Weights of a small transformer language model.
Size: width 640, 5 heads of 128.
Architecture: RMSNorm before each block, rotary positions, untied embeddings.
MLP neurons of a small language model. Each row is named by its layer, matrix (gate and up: input weights; down: output weights) and neuron, and shows model dimensions 384-639. Each number is 128 + 32 x the weight over its row's rms, rounded and kept within 0 to 255. Numbers have three digits each. A neuron's up and down rows have the sign that makes its largest values positive.
After each neuron's rows, "fires in" lists the words (lower case) most often at its 100 highest values on Wikipedia text that the model never trained on.

L2.gate1445:131083161094118109068136101146119179156151104138138101124107140112174108190123101160132129167191118117143118136051110105112132151179186131112142173143104133137109139063114066096178196124059086126099132137107097132115084080105119134127113168104157074113092113145081142148102108170098142163122128110120101129093063147163088105177084134143109121111140171168039143070075146180194166155136120151192168139147218140078130094134027095142137157141060117121186108122087070071081130143155154092091142104144112059126094102115119115124097155133120110096156131156135171115192146089129100152129126187160184113079099093067150124128160162104168119163079186154145140137190154153152175062086103136166159175170132138127181152122176111112127173086068155113141095137157114166123155100126090
L2.up1445:136097146098125060165135181139143110147089092158121087147104144149215127090152116175100138149162155167098107095117188094140081165130119117109068133204172115170114168059168153119118163147128192118186114145093142149172137127136151091138094115121160147075149123102115127174115112100125078085091156141091099119137126100159113092114105149147089098115102127165129097143166135183142099142125196166151063123132133056090154117147091109159127107130110128145150216146136132097162063164210188112149128153149075114110141100127123108179136122120150160130091111109137145146077137083176091163152169085103158110160114168168118142201160177108088141150110191196149097066109076199092144089205123163181171119122070147129144152165084145121161142092133167091147116133129120084123108154124101
L2.down1445:103155149140144118137114163105143160081179145096054130138136078081181108054124173065124109074150140114113162135131152166154139161173112146189120150184155151125193116140052163146114160165202168106184096138155124149050124161112173148074119133103134118100106152169103132137085179110120082094110141075186140097209117139100114137117162106139097101136079097148113172127125149144126087120091159129140100112112100103141090115133140211157127162150148160148200183106130144142193072111166142176153117099092130210088153096104125125163095141164157101131150148118128169089135190129142130173141161091132137120198130115183123110112098092137114170116120138146201148144117140144139047148083132136141061091139134132160151094160106121112120098125097104155116154129166157082141090153197102
fires in: "to", "by", "into", "before"

L2.gate1609:114106163045152127101100113142152115154105069113124115114096120142081144119117124178134139053142095139147158144119152163133133137151058151097112102092112071045144190107153132193129145144154101141121150110140134126065125162078138146109130073109069135106151102150160148116148125203086084135071153144079132130103182110125136116155205132133077091138120156150105111071115128138160138159164115125106056113140138119132113137138097153070119105183117138195118085069122055122157143093193101130161172119102140149097169083197126117128171149159112142112148148113102136141116157127172135137132082021168130114125166126135155163123110141111136135096133149128155150121129129189149102097113188112086096171196099124083085154132177077098084090072098146122134176200172159154122135165100063
L2.up1609:092116135105115109102091161172110118180133084148144134121123134128112173145135069094176152047128082144090116135111139129117090109091148178119095148101121110138131138120107144148164148145092145121100142147189057114124077135143161170124084126142118136172160123149200103133095142155129162154167143123098127147122124143091130105178142112070129108125170135120063145091135103170122128081118150164092133082156103173128128075106151178134115121052148043152051124148168147124142159097115137167164087081119124177110109156172177127099078117106087129115136146086137098095136141122113118123150156118132178128099141159139077155108114056114126129173113096148135126108114153145159122081151149107113140134095154131101135083144054159140145098117158135101166176105060153135124133174102118
L2.down1609:075121108082166089164102147140093168119121123073148144128141171088162149162100073140104128163117119060143082158208171139113096078145152114100114092117137159195154134137162126105158083174100135108100147114164162137147112093164103142166114147117101108131100095068165075188119129144120131130177151149164097134094180178141145131147084142113177126107159090135059174091079103173096136139063165152079130117127110164107192100118189105127116072083114081122126093079167143058155164110133162114122088145126112115090091129067163117126145118096127093157085163184134114171156102083126140221073161120097132118114140124099090127167082126134137142158109118162171154105154082130078102196141125085132107134106141119152130092142089205104118175090149110092141148115080128128075151173105171
fires in: "to", "for", "into"

L2.gate1697:169150151148148143105148149136158144120104103114100144120095077115132168092110172159142094059098117169122109132072109155111141146115108111069122127143076122154161146141143127138229094156170128142131154121154144132122148133115100110194151058197137143189141116171109148149121135100162101142089147127101174102153131137197062153072100164134145159162134103150131098131118149138195084133116112141123181132181076125116120153130185124107094085093121111191082096122158091130168135123144110127173117133151103139075158081150187111101101118118139130196103125122151100130102124091074156152110197147136132065167146175169101144138174134136078105125160117156123192120142081157152174123104131136140165125114134131114156146151135157109162110077089145169179114110112106071134130200102168
L2.up1697:110126103146118194132142083094146090069052107215184160035150111140143078137097147128168177114141101148156140135153181122113167132123121147157124118082157156159096116128188125157115138116180083106129123182140162092111069145129087192110103144067120156126094129089091154157180205112126130183190070121091159210085191106081178148167172129146100138118107170163123187182123109158183139118148154103125105074151140123095079114145105114167127166074185179152132111083171125134129126059133150111125130126156136155182092134147102172153096144181168113152129129155101165153165134119184197078156111125112116177105166138129152148131126111182152064116066118191149106127099158085098114125085152140125129129113148130178091096165167160125125207163140116114156138125117119123113133148057139
L2.down1697:161095097148130153141117152141230140188081130160148199077109135146125113102104113038112145128118067094107155130123142110064136133092148172109132095124137137105155123145163073164192095149082123125114108173156124115139128108162104155121077092116140088108119147135194081131158116099115174148145105092083106153060120118118126088138114142113157184115107111092132106204073149123207133126116154110112133094139123170146066103128120193133155174132204124144102144118115105128082170113126103133095108139168121116168151106175094156147112125110115128052092106149122097104155092125104160140147238152109155135155075154108145151084216123182154101077094113129153102145139180125135090143123128152149153112163129208113144084160069100097148102102096124081155109153103123127090118071131112
fires in: "would", "to", "will", "e"

L2.gate1573:148074192076126129096179138150102127133161125144079160159173137095157119048162154153122129115175148120186177156094105174164139095056120107203066116097134052156119104145089085151143140167089154106123129150132151135147118180145100098189131127109115105094131127175127097076092148112165082125145131140127114100147147158102103146142120133076160130073152125156088140112098175079108155175087109100071120093213125113189169102171117088102154108097114129107091143145146170142142169147131116133172112157079102150155154138154127150122154121095126138216161126134138088149171161137115146129084137099121146164143024134058149081075105121112153185146049085061133072091174161135210073130134175109111164087127122139147080066108127088108173156098097178106179149124177116078131154171152132
L2.up1573:129046154169193117099106172167174141158161180179139158162105142126124176031158118225149091122145171107137119161078178143135145148113127120163089158116133143119136106116203118184093177122199167114115134181115095121185112136162116101115099135110108154094142123162142169083108154110096130106120116087077126161147115070150059149182104137103185176071138096180106168115140151165113097134097083139118119095118121135169132164131069123141092139139109110091073120183145132147133189114155169110130165146142142087088149166211202127158101157140204136181150180103168087125128075137130095131107087090127146094127120142095099114092130107183117154126064102113157090114129177169171127122171174142117146150151106107120160167096150067121128131117080193127129121164110119122110122125144137
L2.down1573:144120182126128132117168088136084181150208160146078155096130176092138143136178128196125125125167139170134148182143102168083128104086053120137181076152170076107146107091147124106077153115157143130139098091142103190171129162145129171184148097152131080180141185144081106140091172186160150104110144144077097141081136139124135157124110172085070187078113157120139150154139117084115090087071138064092114082119065129149085080152111147161164126117096046122094108155121188128154153144096145100137084139130116180128091164179117150164134139136178089184124162123141150120109133129074096171120164131153123119156112096094091104098116156152133096103126059139127103180177182164155118086111081116140181135110110139138147072174060086192117188126092137084121124152125084141096139141128183
fires in: "had", "have", "later", "has", "also"

L2.gate889:095107142125084165131124063164131110065152127111152125076107091128142129138140104149073085144149157041145163164124130090121113150162153162137165104138051155113114073169151091107136127128140153161160161110132158118074109153120066152162137149087085101105114162161095092086135118125189104101148100127105157099084084104137157125141151145104112135089112109178143099163103120124115135105067135118072136216162104200129129124113118103127130128134119137171107057080099118141157131105136119145112152109139116140132124139100092105150069115171215073159121145056136124149155125162110124146150115088144099133154125136154115140083085114132160117208110130113198054172118168072085112075117164191135159169137120097138120154087143146144137147170104103167163090171085153129120104196112178
L2.up889:109174127142159179129090125080164148131180137155153146130106087107131137142219093150086142156072110096111178129150159160098137099189149166158149151122132163210146135122164120089159080132087106172146131096114116104142065191092152132172118157112053159059132094094131210059146134102138161113149107151175094152174105105094167047136116043123092092098133175144108140094112093106173151137151114178121129150102010093090156064118116121152145134109152154142181111135112108135141140139163095148128122140169107135163129151105156167147109156103118159149107134084114085181172123109132174180108195140124193178172074085072125118119128176148092131085123197138175143068162126135077113151124160112035094104081148120141089198132152118126139130073090184157112132152219096148131114132181133
L2.down889:083093169123137148101131103123138089137135129159180134126119118116132124092149174140107162144127144087161170062119112077156156093129117130096215114149103183095132179120109164076112078134106090147142074131215151128134102120169157198153133102158191119133141142129093126129163141134109138142135123117119164113115140138142131167149092141130121153100151106082119115140106106098095155102145131106138093133112149118108072085130173159111192109170128126094178088148155158130153067146158134150120090174127108137073164182150184145237080167145095094146122127150104062090073177127103142142099114135090167065146145091114102075140106089074102141151110148135214035125100057129103112124121159152111117144105081076093142143158084154134137149089077100099107123116117144121133069129120175
fires in: "is", "a", "general", "has", "acuminatum"

L2.gate1929:106146127104096177059116140155132172149096134102120153121189156123111149102063142126136185128145069120142133135126144173119154128114102118135108166211108070146170192144101137113161129113127162084156127143088181149081099169118130159162115127133106172126071118165087163090121146112139109170143146116162159127174169186143092152137178155192145087110122102127122095142104165190169091166132114124148054103097117142153124137143134136178130096139144150117107155109148131147074132149191123158140149098077131140113078136130140171122086180114091124095131092116140104145149139132116146148047124171144143090126156142084114151104208168103066118128157174143148122170113123186147057127135133109174137079158154174115101153103084139107111212167106165121090147182138103118121153189148162
L2.up1929:110094089150140132136098137135131134090131093071115137122178157189099181139163099155182086147102133142068128109182157135126124124145127096136110120147094101161155187125141125065141091080115107148180103143158146092171120151148161154179122117094131154128104137110099172089061156154140114101138101155120166103051142122180164081069186124156146130076148099142120164219117160156128135161153114156162112112130148115162079118159100094099145114147140146182188149117136125125097205147165112140109122188125112153116087144174137082112112154099157122103130098166110089150148163111187180207115156197147141149135105074079041201092140125125102135102165081102156108085141135153107125139129137071161104118173113109154155104174108138091121170161091161065108096169118136137203171108153151
L2.down1929:177162100063132171197163075083109156116110134110113133130085140113166114163165142148131148191138053090128061126100132139126134121156078136150079128156128102125139112170139158165157147143122108139173134149119163101139105132174154120160145133132126085154152104147135156151082117103143151074072144119116152155126113066132103112170121122151101185153109133178093136131089157124167073164099114186135165112083128149122164093155124122136135170064102069152139109102140102110119155176165165108142185157118117126102099121123126116131175096137130054152088093129132150151173133098168124090132109165090136140158083088098097162120166125102101125174135113115136187151129212125105113188127112148197147114160151146099160105119111098162123124116153138101063132111146154151100229106175139
fires in: "to", "could", "not", "from"

L2.gate813:137106108096040075155096126089165195154091111107094190164102082153095161138162205170090141136094194140136116158146127089123127137097130113109169138131113177114164112094088138107123170150127174135169210115109115136137077095124093139161153110100056110125186098110152108142111136102149106107102125175096121113115100148137026126087117089107133089109154117154130110138166203113082093121084132123106101140141163121140125123126089165121121142166140118117112208136116107173137192180123116142122099092144153168126121132142116095156164135116136159115172132111209126131149095146114157122137191183154181107145153157116137136089153094101114110122125168173121096115192114126176121136095088142159073159179091112158152112136121137121083124084130185118116043115107155104146125112120123
L2.up813:152107129132124118114095086110117090075083105088147116179165136082093133094183157150138131134180152088131161191139094160137157132183207171124048125130173119161114162147118144118146113125173136121136130167127131146102090138203121156104138095129102127156154118131122153183168131190127106098162103110140134127060133053136108173183198096086118106113167140092089193145097063162092136180076134110119110103166143069112111135104130137097149147124126147140158094153094150127133127149178201159174081120121165152112094168118125093055061117173126151082113153131097078087115155109146171058147128122159116214151117176122104160161157127135098130141161119186110076132161078123116121168147169120147146105145169129174137122137177106111141102100143143127154129166070127068161157163206130
L2.down813:150167113167115158133178171163099089164139158162102147126124148133139112137135087144100138040118151131127087112126132132123092131072115148144229068150108106116169174137053113160144178155137105158130091122093138135164109109103124119124133136114143094124129129126111115150128129120172147138126153088138135112156157171128103177181135145079104123124135211199110149216155186087074143082167100092094112120119169167158120101142146110147144177194138135164082142066104143150132143150122116123104078146166100152100094145132085186110167119097145117166138154065183193182093092121120112133088151153128117129072070137137141115137036098114179150107127160125138165132069160168113129091130118134102138137128101105155195125139042142116110135117122098112137078116106105187125124147145124
fires in: "to", "must"

L2.gate2511:093159118107137112127153092107104091166148190118132164178082150129113122127108116149134135103176124094123131145118157146127129086129140101158151109098182092158134118168067146098136167187078107141148114073116096114116112085144106122176178090143106147143127139163125131124153120106097068109187064128155132147100139128168120133118167094059107107099147150115141178145091110148133173139147116118163129141074098104187127096119114129187114156151102132119055108125108140064147169206172125141172069037112127090104136181178161093074128121151186156202103080117084136167110110119127076089093171138117122167085119154131093116092155075091120127099112147184135142147161118202127115149079104209129147112168183163114124118139061201136080125110136169176119088118163127162128125119166111
L2.up2511:123071111095106104051107072123061106182140116060090128117101137166120115121116121110096161129102173161126113168169146111137136132099141120134121162084150105190147124114157092126105168202115086154138155091153106143114132142128160156192093139143088172149126131135163107089198116059096149154130102144115119157070100147125173077161135153103148061173166188144109165096153074120112182116153108121145169141072101149149120135049067131146093122094072088197056107125128146127106134160142141115104120089081117158085196090118121178107157083161139147139099100132095110201152107158107100143136129147168136089090117108106134078092091112111194115152103106160116115108134145119156130094197158116133100086200132098192104166077112146145131109156170099172108114099174141153158133101128086
L2.down2511:160181123126097124096109122171127164144110160110116168179157114152123100150125089105079158101108104145114110133088153127135137133144105110127196130145086116094171161163107114147101170117121102121141127078122143104057146130102126178151085135084132121117139128113144109165120113127089147145146075162089150161118116172187145115079101089140141160153112107211021127109095097197135152122131174141124139159146149114106110105120081148102164097149133108118090093140104094112128098159113129159143148155110044148095128098109145106045146105113210149127085135125067100113212116186141080079149120172152135082125152114191155094107148132122135125097152080144174130142123172110149091096100114163112143099049158167151094171152117136084139098128136140178110106100143140158170061149121138
fires in: "to", "would", "for", "could", "a", "that"

L2.gate1787:094161153096165119095139101057145165097105107180155131102117140123118154150088123164099098115169111148128152103171163115102138131080125168148114083145141077095168150103143089067099114174142103122143114132116066108135124140131117172108110189182148086135134128105081107104162166162099152133080146060109123120038138197149122087092128131134127147074083078135050151130128147151101089156128125121115063164113184154115153105129150159127091079113097187089133109116121062075193136143172153153127116059162121075152161145143127134146116090151171086150170101131121116090086120112130113132093181143189154135109108140164138114120101045111110133170111159090171119141139166095063175156150118087184102137164149098124156169110169149102103168210093159135110155135144126097104058103091136
L2.up1787:076099120141202137118137161102095095123081085156128142115130077109157156125090083155118177142123105142091102144133120165101168118116139098142102125133170117101140159144081130126148123176166087095166069166138121175192149135113098130144143111097160113154158087099145116132096097121087129142129163140110163104155228113144066175132140080114153131139116089112162078107144142164157138134143074132138135122116165087113115111137107141117165158204133147150096155118162087122079141114102161092171034133153102133084134094094157136136126119139078163095204131091166080087126109139120117168129079167135147092091138113144101175171107013159096098153110106129118110111167123126097161115168072139151116130076241127086178154128119111149111118205121120116140117103145158130121141138135106
L2.down1787:091084103099107108087056093104076101170165099127161105200129111072121155149072122156118154158143100147102126146109116143119125117141148084154122091136130148131111159158092120147115156115113148079125155097148051121135132114133127095168079125111178071142090166080170131148182103081147111192147126130124150139159132114144086151113074130112149127137137154155159076111162105099151144185129073122120118117104084152172178108154151119116128157126139066123137144104137119085065138133082126096128128184071174146091130125108151092138107120117112119168146122090084106100116130158127160162140068173082096151141101140147132122097115078098105097169185078127118087107115077188159186124087096146133160099102156128114118158109087132089114064179159059116119114119154168159177143137144117
fires in: "to", "into", "continues", "currently", "remain", "from"

L2.gate1735:172126086125161170153105134123143119074172146125111120176157145125190147115112133084123227117119106149128076096081137092129053096090132143161059151116118104101143127070139063186178143106139183143142155123183136145130131137129135159129116197108156098176133091196136138155128130189163088143140098102156089096098115140097121132075108191128105142101095111134076100063119121194191079100124123184052138178155143083214146128147113099145167152130204148148088167103108152079137137139114123108122091128116166105089093098130077168128135120165122081144150139066150110169145138156136161165120122089151114119079158182129151181093106139095177131157160156081170076135158138102173130182133145132082136183166131130139145118154128210161157127087173133127149104125139096162099106088082161
L2.up1735:133117123044118151112170145124175136131103136119160119148131159165143099114077101055147168099157151181105139139096124137128166197109090148127117038127125118068124135127093174098168137114163148101073178081138154098102151103107139075109078136129128132069046116068143145107139127095168145173163120123095154128102146113103119060201180143127109126104150048114060098121128160123152146099135135145098092141148107133155127099145112192183103102123138121145116083172133119147063092131158156079151110197165195078130129202163117082109128174135118108111087109139138095115170065075159164137112131142151126037175110098068132153104058143090137107119095148149205083134173089136146124184062186123108157140144157158136118122106075134109138102122082099175156146182136124135189138148166122
L2.down1735:172106149125080060150151164138135097095119125133071169116132120122119195132128129129159168087185123174150110103126142162099121136128150131136125185139126125180168129095128137104152108107167185111110106163124084121110115123130175174159097137086139130145068133140131157138119062193100082131131157105128140105100062082125096167113099201115142118099097132172120157144089088118135128163084064117172070059121161182187129168130119125172129106125131107156139096107169129140105137194062098115181125122136138169102112111135181120183128159091126137131058132109129108125122168101105128157143128089162089158122151132162139093177131125113089132118089096115106146133082122161166061149152205120147138146166139151128137113065109053096099156116061168070142073145137115071082161136084109
fires in: "had", "of", "from", "not", "having"

L2.gate434:157149130114198088107123112119135128097147154154062152145085054108103117139155094160140088139100165051133142191146106098117195130193094179074065084056098168133082148143111152144069199075130064114100129138153097153129130197128109115154108153106147123167167113193107141116069150123141145100207093159122144187159090048128163159175152185104187161153149192143123140187135086141121101110087095127128192115145134153097151082125158114204118167126149087054171139170146175146166139116140142179136132118118133142088105158124108145131075086052144131119150107146121131153073148111106105122109136172186136109124179141117081070211145110136093176145109103089095161181093108141120159089086121166092142125111067144139104140151131097122117098109158160129087098132128147102107104135152076
L2.up434:167112072157130070125137130144134126124155096091091161071197180098132128138109195131127087065107132069141189130084112178108109168150154116127130154082140143185137103184102118197131103107133163143142167110116109126085168144130159107215103145161171126071096044086159138121143102170143192111171146128131136115109149132156137155127167131173131157123144127121148089144149132123145184129134154115073103100080120144166172125179185068116089106217056093078079106144096107152137145102179029124127190054121138109105087174127140067118120122082106082104162112126134172115152170098123098140154150096133185157123113120150080086126184073116104129153134038126163144116117120118125111152094097122136192074154110126117128154159145126151118159118160105102138112128097112139098139183127093
L2.down434:167178136133179119070132168155164099058151130108133134106133098140123183129152176113175109153131097090147104156143148139063136165100164169148079078130166130130086106226161193087086056060162133072164119154124117157120152157109132161124123122108127184111112105134124138076108072119173162152111126133111163146100139135153130116141119163168118093171126123170169103151169133111091116120092067083110114123105101142131161095152149121147091092151069158084143130175099156110190094153131158148108086118139180120121079097064074121112129146133146087081116143045129170182142111128109100173099086141134156062140062154141134092156130108076153100141147102093147150125106166160126101138117134180133172087128102120097150159153142085159182161131105134140111159156131141170113118117097167
fires in: "a", "is", "an", "was", "former"

L2.gate1345:094146088107114113134100167136137166179150115048148095111148128165136125141088164118139102121153178181133184146147178102151116150036105123109131142127174130193142136105091141144192139116163138126167093143140132163102104107112152167109163129092102115107129142088107148108190074125141094109154154119121116124184104193130171088171122095133167164148195138106163136123099141143164130155100155092182125105182112112126150083149129122126101154102092096127131097172139068093095083173135145219151100113136133062113141183085181165117102169123106188145149157145084104166099087118117149106150142172071083145140113121121126124076154112171157095129170121135142146104126078109138120119105141162145069090161134111093143139075112157124100151159131113135110081139163150122118161137101144
L2.up1345:096091137099090091157157130119147191088144132079092164090095118135127156118126144104172159094182128110125186113074124119147124173123060110131143122158125169154102131089132171158131112124145064094155132151188118164104101151177104113142177136110076141074106138096119111095209115101119069130124124113131194151144166167112160100156127076211156101121111134090151128125108143140155120148093161093123125125155132123114102160112125105126107151149078103095112136091078069086134102123162120150118099132137226140171089079156125106158138115055101129136113118109095041090088132128118161113077091113116122174113131140070194149138099135066142172170158134155104134084111129152159157132122138104169105095137140092151109106076169149123191114123157130099113043161119112098098145137130130
L2.down1345:104154108148068158093140116140147094161133117120085157181117103053140101096173138126081136149121119144089087155209127151110161137111133096142142110126126123098177096161125111167149119135099131119098123104101137087123085115136139203087180131148099073141105110110174157102140084144096158133138112119173115140175130132117117140145059151135154084110113123145106172099078087109176131109097167068147097100160103149135135139175127095168107127108089079129168104155092151167198085169172161139109119203115052146132134148127124107164124149148131068117160153141115161110113155180151113087193110141081140088165107186186118070164184145158141123100156116116131152095129151136067074101202139103114102225133070155149171142072106128142148130138127095159097155079196151158102143087123104
fires in: "to", "cyber"

L2.gate999:172113172159142163154128134126169124020082155075174126177065110148128104106183164117096092098164124108137125178150071124185122192077111135136093181104097095150111132104102067137107152092092150145142110118130159077171150154143118092140125152124161116145167117138140099072104130154101131135084130136167138082175135112072116150137179139117144164078171154113073109096143114118073084048114162081121118182144101070166160138159101120111122107152177117093109136165189146150164084157137111139167113124123162187134133215087107142157068157145141107109122093110177069112161114167104180149116058156146131130095154101076131104110110134116129126094153161167193104156144112101127140099108114168142124075126144176106079118145166124070134122117102106096088146114082139088080074127133125
L2.up999:186159203056115136184074128079121130148209093106087132098102185093076188097147153153125140121134143111118101122110157120183143146096131148097106106110133145086135120107150135159153062127182151114145124107173115087155160094120115117087102147195113159160110082147138174177155130140044159107127103097091085064121151107148054147160073098123195135099134033147102163124126109173154105137129173151119166096082104203158111107146176130148108131144105101070123144144106149153126098127183129118128119137147163160156103113135149160128130192078147165123117136135109125166096089108219147184081118176174158125130146091107099095161129146184086130104134105129165129194154119096126084154138157129101134133112136156081113119118073136156110157146090110150170122124106159136147082154181151
L2.down999:169062169138076124163160157116122084137136139126166152145134120168189102137071082189084085135184174181159144153141110136079139139098099141141135132116090060131165171136140148137192163121138103097146058083192126142155133199111148153180178103083116104175143143100149051104127162169127116138082105156126137107089062105103112149074139105118093201126155117141112170098144098122158094162137218150099198151149062094142129093072097178094214113149109019127082135124128184156163147153156137148079068181098160182149129158166075156196125109139114110153117168137132152138120074120152143084111153144150137137112137086166120114102107117118141157108136130138145141200117162095148129109147085069103119147135150142113125098166075093132081121109144137146141133109136137108101062099098127
fires in: "had", "not", "has", "is", "have", "was"

L2.gate2147:159170148126082151135137180101162127118083106153185155091107164127161098117108117182176099105122175211181147121095100078090162092182117141138119092115136106102155134155119132113134134096145122166136117135138164125150066087050148145167141142117179039162127138159101116073122146182121119126064138126080192127085152122140136129098115151198106139212192175159158100134193190116092140130150157145098163100122156103168170181084087124092093138085150171068140124156082083106109116134181154151121152122094107095095170148134108103110039125136102100133116165161149087072095115141089166135172127095110148112148096144199129132148164110106107104110080123140134132160162124147188168166152068108043124110161226127182123123170117071109123185142114130152144111103134173104129131155155092
L2.up2147:173085133097134101116118109099137137119155108053090093167148140159112117096103239107134115096124094103096119146128115159143106154155101136127182112124137116055157096110123123159134127154068138145106146125103155101091134159167099121067178165137161130140158156146159118158156188173140149072139097143114149125083149099146105207059074111138066155129161126107103139168084090148108137149079047129070149130131118084197163132110134105120183134119091104135069104156104153125110190126130082181125134123117149111106147155077154106147092107106137163134141124126087098143093062191158117127160138122157154087105054147100129090140098089166123152037110138173127165178116106126164117116154132129130067158178115114146177175138133164147135179077131133119167172126149064097132107199120102
L2.down2147:165157078176194113157230107128137149094117140083165101165147167155163139170158108155173148159103116129180097131161114172082145118114140118169171162137083159137077115081096159139131171145143192197134157120103124151125144142125160104188080130184127139124124118125120094143148098143145131104141156165112088109048181115087081104109060084151154090188113141103229101152141127177129127096142196117127125148124130120081072122135088186063125119171137194089155169172130149153104157135156133092141162104078112088120139113115095172138176109105088093107159132126147134140139073174128145136109145158103148147133099141128172118159157163149158128123165158158161132176120149139224187151093108154109070132136152186115121127181156125111089117098185166130178163118146151171110116117221137
fires in: "team", "to", "teams", "from"

L2.gate716:154153176133137187115125138138105113102143144146114111134102073133091149160088163109104152100148140090177091186134120131118144111116113148107071152088089066108195140132167163114075076172179131113130147138159163253112081149126134127163141107186144165102076133109148081198137113106204139163122092196119063127095137102153133148074135176087129154154142123210162136165179161101123118113120133170060108141110099133123161100175149113080099158181135151107092154151110107127144139121179119140169180139121116156134159082118141138158103101120116168113171134099097150141085097127095176130101124146159120121141194114139103083149123151153140169140153137137158148077133155096139107146145206076036070080155119150110114088177143117104169113097143090185063132152139061152143125126086165
L2.up716:102125128135073111156173112143053110155116165107128096164114114077092155169158147137140169222167165145165176175095121164097161083105100116145114137154116144132134164143143198162132071140126122135107092132142102158166117083105159166095127086121103086073152132176142031152114122123146118078098103197108079155141161100196073164137183083146181111183109148127088090176180167125124176095188136122105188140129144104114078111132163114108081103130154119121131095117093087117140155192078142146167132176115192122131121170151205114138141115133126103094131161150111122125145102142148114177116163096137121091125172152105137160138124123126154110150179160146107106075145074129120112173151157099088110168146126125162118124134129121080154173143131115123155156109161095119124124172134123
L2.down716:097141113099114158157137106140119140145141133156132100083133118083133161140138196083152121161137133130148113125141157103140101125119105113127153119128119130090144153097085129105104097165152180103111131073128128121154125090177107171138122113136171058150179093145193117139178075122153114114120113157090106161107141081168188151161109073110131074148130131121144161153180161184131134107141097157117165169093081152147188159064096132103102145031201135121100119078097137096109139163071217150167133186120139096112088122148155189107123076098115101134072119166146137186145104131080089166089173105157078119109134134096150103106084175101203116132138136154067085072160145127057144089106145119117159131135099105129165128190086186091217147186054173109088106189127111100162125160118102
fires in: "to"

L2.gate779:158087146115130144118130096174139167114155125139166076148142146175107101116181152126170131071189126087148082136089186127129108136131152139143120170133113146075124156093098135133106082089104151110167094133126111106109118134102173147151187083197143093150126156070150111133113127119112159053123186186104165103153063113172154203086189153121124142141105152140108134185160138100176213163137104128183117116076110140088120093157121171127130076150060173159180130161151145160110100123112116143136125109091139166077133113117093096059088138094101148142166103105133104090107119134110145101180113108221067109089126137129142148106150119131134078135108148160134116085140133163117114119135097123091128109137080098175138149202128116095095108033140106116122118169129180085163081149155126
L2.up779:144135171091143134144110117145188171129057128157081129082116081146119118147116128139146128093114158137129128134150126115087187169145096113097108169079151138132081123098198138179136119109073117114163133161181136139180129139120107161155121102183136097126063167118120176102149110160136109117218118126157110108179115169161160111096159089088131058112092120143156091156118120128198108132142094067141153115075113149132108115133079108159124092130183057092096122118140072131046187160154145134197135096077181173156151122204176145181117093133113182191138141090129077117102069091121142161087152088117076106165174172110132104169175139159133157106139102137064131146134184108137107115145088125112136101157137114142108168106108113096099091124158124181139147224112121131145143057118133
L2.down779:091199111183115143112145105110170073166137056180119126133124130156142104116211113208148093113174104132148095106162129119092139134113159123084130161157099134129133227154159175070113098067137114131145171083153076166100105129111099104098104130129153161210166143099193110106026126197153159108202164124160120115089097107098127098123109097148143141164109109143114153113160165160131150197120091142194119139115085113089122169091128159124060102175071116175149088132124143161089110102199130093095195100177159127111098122084178184070122125123113105064149066130147116137123132204110194164175096155141052108089146149106056106110135172128129128092098135094118146133173124139152109105094107157133117169130071076218130129127121093109118145092190114192143139159113226115138128136166127
fires in: "the", "of", "a", "to", "as", "best"

L2.gate2396:153152096186071055108104122138162171155131168097108189102115144074138156121196096139134104071124114141101120161100108170091169137130098146098139104098188176141163132172065118128100161129121187127118132124077138194159146128139079114174094095094147099173121145137226121094163109149203111090116089156093152117161107156142057115162108079104103110147122122134083143072103125131118099104119116150178143141118150083090082106109083153114099044117144096123133095148175138134071150141178135103137206109079170125104146124116179121091091097100129136152096158173123089149130085147101101119113180127127161116060082088142034120061110083094115127128128121122094148127117209133117145160089165101122143153139162124169143133146113102136106157128128185144158129097171124119143130134150131
L2.up2396:064144124138142115131131120136136137115132123191171107118091173096118116123125080120144173130163131125110143140122181145101170174125201083131111087088192081188142186120117132157090093062148147047177128141151175102154126123125078145142153143155096101186137136118121104148120144088178072114173113129135144137131128109148173120135154116115077102133110133144129180135112135121127118118177205141156121114100085069105121145114068218146148129150127102126158154119113100098166134103111098165106096087083121105157123090173171090128099112158152104172061121140098140148128200121118132026119114138096088153195069115106063100059123125120122170110141092175174155154105202167168121082171164167141062121117173114121134158137164115163102105140196112156207085134208095171164154119091091
L2.down2396:107151153103130113134119135122147143146143145132155132118068107095160164127136116110146161195147114098130072156142048130107112163172087202140105128134111123127131138201167110104144123157138144094160106158134109059112058094113154117158091146122099120165138148138127146199099163127188163158102110139142151113146138116124178113161157108082129159146152086080161190153123218131195114089125106142105134091093158073103171104181078188147188100150125144124112082141159135141097139132066122131127089137143135109077146132146112086116146105086161141175107140152123106088147120109127099133115161138151107107089154141100174125144122094148093145129119153093190175123092151166165085162137142137110089136135113062173100115127130112105150176144157084122135111126188120171116093125116132
fires in: "would", "to", "again", "second", "next", "will"